From a checkpoint of a small transformer trained on Wikipedia: rotary positions.
MLP neurons of a small language model. Each row is named by its layer, matrix (gate and up: input weights) and neuron, and shows model dimensions 32-223. Each number is 500 + 40 x the weight over its row's rms, rounded and kept within 0 to 999. Numbers have three digits each. A neuron's up and down rows have the sign that makes its largest values positive.
Before each neuron's rows, "fires on" lists the tokens most often at its 100 highest values on Wikipedia text that the model never trained on.

fires on: "n", "st", "j", "v", "ation"
L2.gate170:422516494537489491456440542494494517439460514480532458411559439520564510488477475500571538497503497433515537435465448494510515498476528542597509432446472474525497537531468567457541532477403451462556508482535470458562445469525504524528497494489532421521442520527490564495489494480484433405501530547507557512437535503467474568490471472498497529523530480582517395541497525473541510510534492524490463455470483446496506517501460586493564519557432458528499429561477473583468510574530522493545478510490471485534469535537466482496523565471468421550467575466490477616486498479507498488
L2.up170:443453489500513423432499524491459513467527412541540505437548458529568507535468488536483543488493470502566479505452495520515480507507516488546500450479496526493476530495453581466514580533491438511477509453561501483491500522514513494545430459466589460611497555517517485481497436426481396424452523589448517514469512493539456595511490479506460494523518479546531511508535537442444408526473514455485447454494535461518520489524519560460521483492491514583491420516425491547496492580557475503518489473515499504431494432504531474494546560490489456445427542431492487489501502421483560538

fires on: "al", "ix", "il", "é", "el", "iel"
L2.gate338:491486516499422493561501489450511462440548571490473551507442432501536510572565472501496545538507543474514508476522465516528478481518496455551472516582514503495468477528471508482501492378512553503524521504433471573468506508495421498579531508621503469440542455503449491487467507575606501505542506505506554475499515557471563510534501506398491504506494510570485392525514490509497491461517432472485484454486497446588473526518491484487428510535497566562523484500549546487505537511511479541514496554546550578545418457540452531488482549470488548533468524485505494498493502542471444522
L2.up338:491498531481489488516583433497467494481404448564529446517461514533512514474459542468505454468461497499456530492456501514487534511484568500465499482528483492447476493546432494496483533482530551546491455485461484448430536564510516515518511565464552564599473499466432526534452551514516482448477510499499546502495492453471513586552514432514402528493517490418489495456504544459525537467473550519492451513504511513445522505515428556435521525463485505494559566442613516547506483448530369536587523517449503524513498462563537477422572552470565424464533494508461430507519528465472489530

fires on: "n", "v", "iv", "ll"
L2.gate2:445559482510453504556529606472541497484466548470507544469500434470519462528535469498559459586502420447560516398527491534486431407447474486621533477462556502496463432534527486469513483464505445470567514488469465550572472404532474578538496490560519472495448516497490505415479509519488513456532457550517525505518481463493499455508493437459539527454486462544493525456492467500545495518507531520490505465474476484513511451513533479507515541490508461526547485498506474530457464538513503486511492542476471478513469555583472471559495491498584496505465561501436525523459447469532434466
L2.up2:465467472403522463476522546471518469481430423457572462485522476537497475504498492534583487491494476484515465531516503567500519514424579475505467517546496489417497533510507435562523536510503521554520463506468510549503470496415547494491457503513460434484493545504523545551541489549542534474510474478548572395474528496385555561568514468538484439418494549525491531509487517495573523502519478511491506494541531469507521539597534557435508488508497515503514500573412486436523503528503431519483482492512516478457461529493495520513480486482470562559466496481503472591477501499486434497

fires on: "re", "e", "o", ":", "att"
L8.gate607:428465473495520497387524501443525553505583499541491497430476450503435475487487406468500463494517458548481535495535498522543389515501473624470461420423572488564511502495443494499494488507498539551480450498452469452530519491497550569542512419518485521505591385508518532538509502479439526439468469545481456506481468471567562458506460499470491537534508522499492477439552470507473499483545440491437526484470450447504530468490485473510499478519522524492601578431554538451561541507489528454476557511467485540451504484538511493514453488472519506540464518487440463447514439381564501501
L8.up607:452549459476486488469493561524481505471465541489517455506531530545503560462490467523552487465487534562449436535466482551460440560482460495554535472514598477490464456495432490598467529442560513513555514473520535467516510545467469514467456570522460474547481535477420485494461517518473467536535454518410504497547533510440566486541499527462492457518541460540553581503470485507500478526421551434521527496433399534471507512530481516473492473516527497541488507482505371436481512530498496533480493441534517493450516562522508543480562451447501493518512452514507507462425474424462576514

fires on: "e", "E", "1", "4", "o."
L2.gate0:436552490488553507513442463503518459475562490551510523525466450517545526490504432485496548483523518427499534479488547525596471488518529528520522520457569571575491461535436537405473464549486511464499474512450548487485457517509407566546462488487557546425417572442478467496407477405513469483453506594566494444482525515492541504483458478526551544444499508452510545542533417427490463522496479526480505437522546501458545530443438479508462519423505426574484471460440456511564503425501595421526557541513528490486467478489489494442505528498513485521433511493507605499489538495537500471
L2.up0:461569498493467492480471497489525498447515455500493544568525524477521556414507444497480535465399518492590509544469447505507473486405473560519461549454472569526467516492521500450484429490513454462589531507503477486527498478544456527508514465460525413513451427495489492461455447473437548478449430520527562526561505480553495510482413578537556503563465451503516481513450534472446482517530521448538491461469450542508517490543499482477464550505486556460560523471501510508517500481562535533497496486506446478498507525554433481487572474523470416487490595585515504551475475564497591428

fires on: "y", "ut", "ree", "age", "ess", "l"
L6.gate290:545531507529478484520518493487515457497504491473483478457463457472487422514512492464553472433550508563519397464494495504482511448485477491503528526494526472449499447508485437489450447460511494556596480523511484437557575535475391518503527463478463502484543474451571579484471554528477526457532479507498538529483540519542523464500487531550517463543528528532509501567518490569588501575472447453350525468467559469536408524474511465496442502553551435478453474522501540498518482549500534455515511480471522454560529425522486511463585549464567486523496562474527525509517422501499443544
L6.up290:533494501454463525542529472382459512468478507523487514494485510411561448529545503507470477532584592403527462557451513507456534536475456468453526549486560518501500478498445525564454541486491521479613547547475486462459546575508557580501524526560475465542496460473481501503535466576451447411565484491447567509520379507513484474559502569441519498467525566564484497489512518526475468489485539512524485457439502533517472579526482483507408484558568516506520482501504496499578504520502447461519542496481484509469485507552483516477497491451602519563492459465552459511538394494467459500

fires on: " im", "p", "m", "erm", " end"
L5.gate35:497555533527487481548503543406579466452406564523509506445405421486522499524522482448460492513552540490519529487483547461485484480519496545473552497467456465498527475592505486406452469541453427584524596545482523553523478560492559519511498431549514479507512486525437512581564447479462441530503556502463481466462495548490519462502511527525484505479498479486487496500577531561468477472435510458499482486519552484565475513488469561507443440542440505548463479471494549493493495460559491512385552527501482481518516408485505480532519549489519579524448487564493503535532517492547425417
L5.up35:483478493454476518511494456522458551510561504477513364487514558467472480448509472547462543514458542517476535485519557487513599577499429521529527466509602521580526476450517498490488462468433478427495509497473460493556477524492436478500537474492569499491512490526445453523460472584496492483468559511465531558510483456514496402448436522581554537556556447485566554455497517538483494465478471467475488573584520508517454500470456506487484469491445502505539549490516562519535552515528507562568458501509559450386545514454515485506489470496496479473499519466501482535463514514474570598

fires on: " ch", " Ch", "ch", "h"
L5.gate592:433471501454509445455409534479565536499515494440417578458478450519446482511464476487552519488481537491438458435479493485487489536518511457501446467496518429498495495593515474528611506486449534544534555520476485481490468494471508473591493544513474460439488481431461554529507511507542500480535487499453444528493546505514541490558552517576415514451477571507526495504548425532508524498523503464440559468466568515513484490452481519519490538482498471576526563445478553565490507483484479481480497475418556548502511446466517438430477540487531421529483495498515502439491519553524415492
L5.up592:510537538518489524494559579545472438467546520446467490537508483545491538450488501530466531522460523527491548476516472457492532482525532430470455530452524489533561509487402529478509443498499535519542504452476416458420547494470490583530509524476480483449441518528463453502500431482512535419465508491510428497572481569494528517464489486467499492538479503509516470504485482484463477435466535489512483551541421464482557590513454481599524386502503461529536517544553525428453483541539518513458553499413520493435528402475535486464534519477489480460437437476491544469474461497530503501

fires on: "il", "ul", "ol", " ear", "ir", "el"
L8.gate415:509514475545483564524492539521396471492548540516487517531474463503483534495462519469483485474496508433538520480524505517487475505517511503562501500480468518516569485517445466471491501484513514487449529502523493495596498427463497471668500552533524526512462526471504549555600505537503445533437490450450494491442494549486488547463513516488432559462543469474443452471516495490485542425483440550455602527537466418543587536544464531510524513566534458502484573443494523512496537505472462436448458536525492558532487467484530542547492555494455500440477590550476479442561472496534440519
L8.up415:498566492485471478527458465480495446420504440501538451496456487477493491470502551536501583542529431462541556475541514589480501464535465590501546565504518426444531508553501466453459517500501483529548529496512488618492433540422457449513518581448572566492483474509499454521537477515522537457533503473487466506511505475543556546539496474575457534585516522460494418485498494502534500443487515548445530505472487545490530502564496521519597515548495486504517568565535533543487495524480512597513450454546495450531477468557503519475531589523543477469457479501420470426471497403491493472

fires on: "h", "ol", "ph", "el", "ap", "°"
L5.gate133:426467497583520535499482595490499510547443516477519510523506448457503464478534453505513498562523516532470488529508537447495451456520552489454529524442554540512522479500425500477533465488520525539480447469487407483584552486528492509584507496524531445507506507475486498493499503541507400486515557449422550522478479555526461467515533484585498535513424486491472518521457564476470488459540478498453568468519525439462470485450562507517521477429505415506434582505500575484567546494512548457490439535468509496472507422485532425525477521513470455492523481493512609549597471506536487429
L5.up133:491531510518468489550482494520518498559496588482420527510508513466507502426445569466493584494527477530526490486485527490428409506584518623484465548526638428508577512509464560445465448505505522537482480531583435552549475535585508489543472526481529412457469511428458461537558564453471445443445514549510543518486438534526541543547517485476427484600440474473507463523528439520522528496534507468489483459461467483531507509554515485566456481525562552495554551488523530526454525539461534527480434486463487561487482456542532490505427469579540444544529506512508524485519519481494486495

fires on: " re", " qu", "qu"
L5.gate135:529467491536528512574531518494587444424506514454460497552451475522514514558512469512513427562516501482508490544573528501442510571484504465501559466441515516453447522487475526484505415424579404460523477420440482546524441475456485516552511571489552544474491554441446519509470536541489392553517511469544480521506546504464509500461495532474483503507470519520518463508531492517517544552512534462477457499489462490563441495513446525446479407476529414509498410484579486443566489414424494489407560554454562535455483495468484422531537424420448478528528508500523451474493453528523536455
L5.up135:519490439482476544538560545500525495493514458476498475538548506510535502529504528458494478501529557526512462562590530487447543515423498490505603505481577498478440540479478542525526437441582417464475454407467520536496469489492480535569558531490583550503530609445473499446520527493550412548478549507556472431576468473514450475485512541534495533453524486481516478470413541467500493504498576476415486531435517453538504501469490536434457465464542501480469507499398488478483530507481577468473553494498528524488538461484481502497543409497422460477504456489571463523532466538501557473

fires on: " ch", " Ch", "ch", "p"
L8.gate379:443527486456539480494490504529530497519604438473464525487536468506498508494508418503477510497430483636439447494511504529509442493569535521411494487524469560500519442491466533501553431496477495478561549478439549494431461541421419469487536493404428427472513476467480503553485490483489434476497528560517533558518585534415507551477562564538517522515496580504422484463530467534527534454466545445505509477537487484479486487498483439463517513525462508537462553512555476511525479529519514457525554480423557575407462422433546507537521528520451456491473482451488536482550518526499490593
L8.up379:438462527435474501509503471428517520512483622494465573443401498519480504532522438471555548556490558506446519517512485443459482514458588454451436502459582539485490512470514525492457494513450511480544512468485479421452489506497549512549497464515439458449527542466468520525464466565519520460529553486466466439475476470517547520487545540530546508485468502496474457472508402410455487445513506460525465456463512489471503474474489536491498519453453488541526545462532533493496551511455501461499518547457522549466552551477474573490472517561588490555450515467549552525529430546555512485

fires on: "ed", "b", ":", "a", "o", "g"
L8.gate550:483494486448509469424443439449507541524559476408481446507497514553517489502519477547479477501548484486504370491480489543578455477488475602481554450537556530503552471495534534540484563454520567488482473473463502538541516538460494533481511491512508489448538445439459474524470451528508508479477539473519432561518539584551565510538454443544546557487523503523448445487577490477502416497499483509404481469502451501474499508539421577516539513477563527466517500492443489526496501492569550474464539516563490496508549506476449475436484457492492445602481506534419491495506524420539505500
L8.up550:590495439540538575483528475544534519491479487468467488507471487472498564498515501488565451401461551543571481466473473450474536506510401536515518527470472462557409502536527483527510533468506463528541499490525540461506473498480475443436433457579417505486537468535484494470469513442518468562448501405483540497372567522408489469477572504492503471521516511464472533516560533520522432516478478481461520503490514498490530525481457534509478510441516438498485545514499482481453521497550536509507526370466488456463466519527531552514507408519528521515495491509527479492503503545527531495

fires on: " re", " im"
L5.gate377:524478548465535495589463489497513422411436490485484514452464441512505501478475476520436522561483587542525507525518515503512494537519503552460566486492500445475429584573547491443548441450424465518491447479463509575512475471418492514500466508508493434564480466427490525521482478547554495489470506449449459485507550526450510458455474596526486502501470535544474451474511483494449495488481529484492529525564468470573470459487522494546430506450428492566503503531536532497554529395510539465476475497520549504462475504530505415598413449491555489518507530443464485488489563511526451425
L5.up377:584513497541467559445539522556469472458478480465516515442476488490554521557474443490534477535510512423516526468539588495570609577398457465514531495499536546533421555536493516505525503517402458451506500501500471509529486452522444549550529573496518481517521533386487512452484485465473447517506461479485572464468508506506486455550525496550600434490485425483511448413513489487513534480460501461542520588481466499513458482514516485550472452558459472490555530546478556495513442500510488494449535489475507533428415481468458440511484517516527478511534465494494477474518465530502539495

fires on: "he", " ra", "is", "ard", "ru", "ra"
L8.gate619:527413442532473524498522542422514472486544533560519493474487477538516502610490429460476471544551511495478542446494484561507504516481484490423476566502525526495570444526407470441469434543408493590467563522466479544489490510488494498480545442472467520525517494528538524533443481469474543442505507570541495562451485541508462533469466403481523524524505542446494497468515534529474450511478440460452460533519529411549502500485530521469450408544482522524498498489534558497536503505469494453457501555447438492545562430499556543438545494508560509530484543554502495475434508478543466519
L8.up619:511480467435466502505468509437472523463513464489521508488530536492543459506443433583489466533485452462484501451482527515496531470514556462458500516486527553464520467544470518554515539464466444520499468506460483501514490486486413514517537472575484576483542518510505482537494483469505501415558429516561553595536524522572515445598468517468531544453531459519500397571527529543517515485494455514502506485481543436474489548517505482536505432465569554450555455551453570453463464501456417495473525461540522512497481452515535489468486502492514478475462521560482504512461496551431450597